Part of a small language model's weights.
Size: 9 layers, 6 heads of 64, MLP 512 SwiGLU, vocabulary 6842, 7.99M parameters.
Training: a variant of Muon for these matrices, 187M tokens, 5704 steps.
MLP neurons of a small language model. Each row is named by its layer, matrix (down: output weights) and neuron, and shows model dimensions 0-95. Each number is 128 + 24 x the weight over its row's rms, rounded and kept within 0 to 255. Numbers have three digits each. A neuron's up and down rows have the sign that makes its largest values positive.
A block is one neuron, or neurons of one layer that tend to fire together. After each block is what it responds to, as a language model described it from the Wikipedia text at the highest values.

L5.down25:134113130146093111124091137134147134146150111118132119092101153132129132142115103126155150140103127149173088161129122115145101100116125113136114098099102097212166162155139127088122143164109149176156094121166144107104087157129143085127135150139142121107128154078104109152122100173158147124
L5.down292:136131118145113149097096105122132124125119138147089088116105143125138072132132159090141121145137125124122151133150159175122065152156152140132095143168154164170124135099109114123186132166127112155109134133169118106128149158123168126152116129120134089130093132112167118114168105113182136153
L5.down355:110090129103132164164116144170117105116155140145113144133173153125093128163089128144188133157120118157092106112128135108136111123129161112114095108107136138112129137081132124152125157120133116167138124117148125161169100110099148068148155108145167146134126126119115138106144093112114142099
L5.down404:077099122122102159154116125134128098131136154094098127132111164072098134162147149089145115153159132106131141157128128148123084127134128108145119112157131112124153097136128151145130123151149141152084162134163131104136138091099110168101152125167113104104159116118136138101151105139090116122
Subject pronouns or relativizers opening a new clause right before its verb, such as it, they, he, which, there, plus modal can.

L4.down33:123145130149122135137173169116106143140131154124114137148122111154111143099128117131152138126144149117151118116130115088092087109122139101093122094148142103141086147174182094127102140170139140121143126150125089114110136144125171134134073151108165148152134190132125097087160106126076178144
L4.down54:166167094146161120149110147131113107164098101145175102129138104097098125166125130131136080145139143115148115140157142137150153160153150145106159134108101148127107156102125137127118100128143104147154144150120150119115121119148134146133158147117124086155148130157106105133078102131124109072
L4.down84:109093151103144130161106121110066136126112096110116142158083154164160107133096121128152103086131124160146143130101105143127046145136171147143074147153146145129132123135106109132157132134156128161141157141146160142146140130122099118173178116151104139146145089118126139127103130117166114057
L4.down111:112115172078129140143102142129090135123152153133163181115106103134097142113126104129132115145126137183121140144114111130098126103150108134143172118099124129112092097072153133149113110117125155106113169130155136127084143078098103093119146144187129075081144129147131148145091113149133137141
L4.down130:145131148090113116099122094114111131121100123140131138127154141131115144125120084129116140137108147124121092088128155081173157133141119086173112127098101121119110181154085150112110122128135121158134157114146132096121074125095134148129024072110150149111108116129100095103107101142119126129
L4.down137:116124099139119105155161135146097123148103100150095090160107089122124150159087095114136138135114132125170128148111157116170175167113102113126116104089114166087101110148076085135142155103115075140118119150148145110138148138117167137072119111137189166152132111105160127101137103097088110144
L4.down189:128126153137156082170119145091126109114152113125140131162165102161123113119110128107137130143144138102148112115086107109142130071167098105143131112090108119144114140133100131090106134138115108105130149101164124137119117095132134164158106086111167098150107175154147080098100140158104105106
L4.down282:159136077104124133134136128143165171137138137186141178094152128087110147169157131135161127127146124147117119126108128131132146129151097141111123133142116158133119097094109172138140133133126135164123159140146127141100170132097195121102153105132154131110129185108101151137123110126138123175
L4.down313:143165107158152189102108127122178150183068117139130132127146126140123089084116133152122137152111133134127103139096092105112142097127130108143112109154108191165153092140131146091110131152110123150136126154090147133090101161172123118105156135163115134095116127115100150129122136135096158122
L4.down336:110160111147135168113134152105129131175148099131087145082112097112134153103139113151104165114109121112129130117171130129097088131122097106144172137121115152096164099118151092112097153110155145117099162117143143164112177107099129137115112120116143110177172141159142125149153130106091099122
L4.down422:106135149147088112139138140137093123144153174124118082133142142172085137118162148110101128122128179165121153123118150133145080113146139149140174111165160123134123146118125135086172137188136115152135131153146130092135154116078133147162061108136197107121128131148153123117132141104137102111
L4.down452:140166083122126135169113143171101119139106131142150113119120136086098113176154148135085146118163142123108063117102137147154081163125115139135158124116104142087130097118092164115117139141101100148148146117126127126066151130081106105140109106138155092126130144157134144125103103102112120145
L4.down453:160144108143158135129114102122127167148137092111125144110130188136136141140100135156077086112120123105139151140166120140106115169150141134116089148122104161125107175126115136141119090124104120123127115135125128121167165188151123172126127137155115128146128129120139094103086122089160083082
L4.down469:122111102107086116133159108123101117147136161128090124105115154142096120092083131116140151145110138148167123121102112148110092124164158086106132110133102154130153093127136149085124161105072100143091114138121131136135130071127151097125130143141118067130110138106133153120148089099150137151
L4.down484:094118082136108126117165105141111140150146159111154161086119100153175152147141144138101185114168123153136071105139117108105128160142109152107127102144135106142151137171146129117115106154162146138126174137122106150115131121182124100081144102134134144164123087125145140139114115105115109132
L4.down486:137105126145144137162140135104087127145128116152109133140134183156113138134111145161142159108129115124173114146135117147093119170087116091144061137134138116138117144117147092111127148161138094117176149115153161107114140156126141142125163177112079146091093160114175166104165153137111088137
Relative pronouns and subject pronouns that open a new clause about an antecedent just named, such as which, that, who, He, It.

L4.down2:124102142102129149118118126139138105105121184143139162109148118158114113126101112149127055126142126108101132161125147154130153161169131124136152085094129164128144132123135151145156110110114113090115147153101104131097098126151103094151105129130110134131122154156118164128129134144131123133
L4.down21:170153133159131117099135118110115108172102126112130063141102098142139097145147102146083127091122074074115169174124128118145140148121111107107135119161116148164129120099110093107090096091143145166136086126106162122143106151114110129101126100130104105122084119125146100120108074127122131135
L4.down57:138156137153112116135155119118131140161109096073114163152096139112147103146147151153135101119143091124152103090157132120130163163094143121110115162114137143101110133170146128118143074092148105094128124123094131096147140144125110108135166112136145133081178123112125119129097150168122145125
L4.down75:097158159122140096117135132125161119136134148145160141055151121073148130109127106157105149133120100129113103130180136118123123128144148155177137120126083117142168137168115112101079102156104118127113139092124084180142146119155161140103171166144077168141123096102110130156139113133150110090
L4.down107:123127144168137121126130119161120128128097160116147085077160153149143136136117183096129163130141150129150136134091100108105073138135164139165134112136138135120121122063127145150154129202163131118116118103132105115157114121075100089142133145097126116131136138106171133122122147128120115137
L4.down136:119088081072125106130155113109142133116106165137143105124138108178105129116101161120097127099181102130150167133110100123122103135098071119135087127098107147119133097153127136111120118118117114110101143147162147122116115151123124145122113112143077141119168120128166140126138086105157152125
L4.down138:116155135097142175118126111117123113097123132126138122134129194124129136127125155084144104133094127112140102151126158139120117164109163100107148100170130122117080119117088108131155120140169083136129119133138149107138098122100128192131127116131116156100069123119112141136145186107148133138
L4.down174:160140122103133131157110115101155131113101109156139158127112113144127118137176129095127097120173148154099125152176166150128147125140116149147159149125178208114136167126136084121122157106104161147093091106128101127141143145116135114137140134103175152089104133172100135154133127120098152145
L4.down206:152167111153123118121112111119075153112095138105155107108100112138100127092142098133126164170115127133115132132105139118129138120130073189108124105122120173136180099117137140115137114054112124129102113131118179116126124142127108137158102134114152139130124168107182159163090120152135138169
L4.down217:137137153086106156147144127172156113101119084142122092092131143181119120153091124171115099133142127132145119103139128160125084114108104094149115106143122147106130165102068117105135090151135124117176105116155099137104100123128142115133113132111160097089073172117130139115139135124100134161
L4.down249:148120072108156150128119155103127138172091096118119136144177103142114102156139140123153186102116155135133138120100143081149118089118148204152201143163111121157147089130130101140098107136103115116098113094113148119149136140112125175128128094160122149106084141113149118130134118123090113165
L4.down424:097134134148190096140136154160139108119121107105101137130097149163141156113150144137143154078080176140166130160083119124133139127100096150147109108142108106151117147132138100095121130170139166146140107146144131110111162144111117149115126141088173121147148136132170138128146126091107148126
L4.down441:121128136136118121126117169110115119142106145152090141099130145140069153135147154099125164101182116131122148162101113115121170102099082157134137137128121114152157083099130141149123135192103154114123117131135110112193153119153104124134107148149114127108135096155144071157154127106128155109
L4.down470:155146150108139135122078112092098140142176124144141142155135109151126135143077151119125075112128130131148095112083137164167167174158127065154119138140135105148116153134143130148136099091152126137172088158120134139119154127157142110115148116122141098146107114148108145140089101143151167125
L4.down478:146109154116143110166144119111122138070107067138133120130072143072090091126131160154097129131107146113151109107135170093164099145134111165105130148138108142155125130137107094148108164100146102131116121091131106123108154130147175121132094126141137103130121133115118155125137123134158101153
L4.down491:173128109110171107113125113099123162121111113104101138185159133141134099074131123125106151119149123093149109128160122119128109142153118184129091120095122130136107103134106134158157130129141103149116119124121099118104144144147077144131171119115088149115155132154137126150118156153113133161
Closing pipe or line break at the end of a wiki table's header row, before the |---| separator, e.g. "| Notes |", "| Votes | % |".

L2.down146:095133145106107123122107092161175126139129198091111134126126095143136131137174104162149116153109100155138093122144120142184117112162102103154123131119105122095096149148110139113121144111128102130166101157115134146119100125101132164137127112122117147125091114112179155133129157120110100115
Adverbs and function words right after a subject or verb, mid-clause, such as eventually, only, also, rather than, that.

L5.down68:137127161119125140102105136121138135102084137115089125096107175138150089110136150141156103140139175146142112166119119126124132122102109156103107148121147112077161118130114152177120115121144108116168135159140168119112112168080152134104129151107138119153093119084144106094113085139157143135
L5.down244:145111051139169109110126132108110124130135125139115090114140146118135149111139138127103148158172125086122148143110158136140135103107116112136136140118109116132105148100158125137078142112151139070125148130111090126103114132123133120127090142166108099138080139151136086084103102146099100132
L5.down366:116111161162138114119177128080149106168141140102106076104154137087162143155109183176078136109122150135105089127165161119113163143148161127129123140141118098128161127117148147119132134162137151108129145140094158150112151125130151084151121147115110117110136136107134099161118157139141107107
L5.down436:186132095124140133118111143089141090147126123102163091106116108136118138126136095140141177120136188129127152116077144157142097104104106121083101142125086114120138130139128135095129135151097121136098115102122111123161124117112143104145136088107072142091090112115121089138141132118150161129
Line breaks right after a wiki section heading (==Results==, ===Quarter-finals===), before a table or list begins, and some cells' pipe separators in sports tables.

L2.down0:102094101143132133149122142127105059133166150101147107138101133158099123152169104124141129080134140098150122122096149098141141123116155103139115118114176116119116155178162113116104096157133146145157115084175105089071108103131177120145171140119161127120136179138149098121142155136065141136
Wiki markup boundaries: === subsection openers right after a table ends (e.g. === Pitching ===, === District 8 ===), plus line breaks between table rows.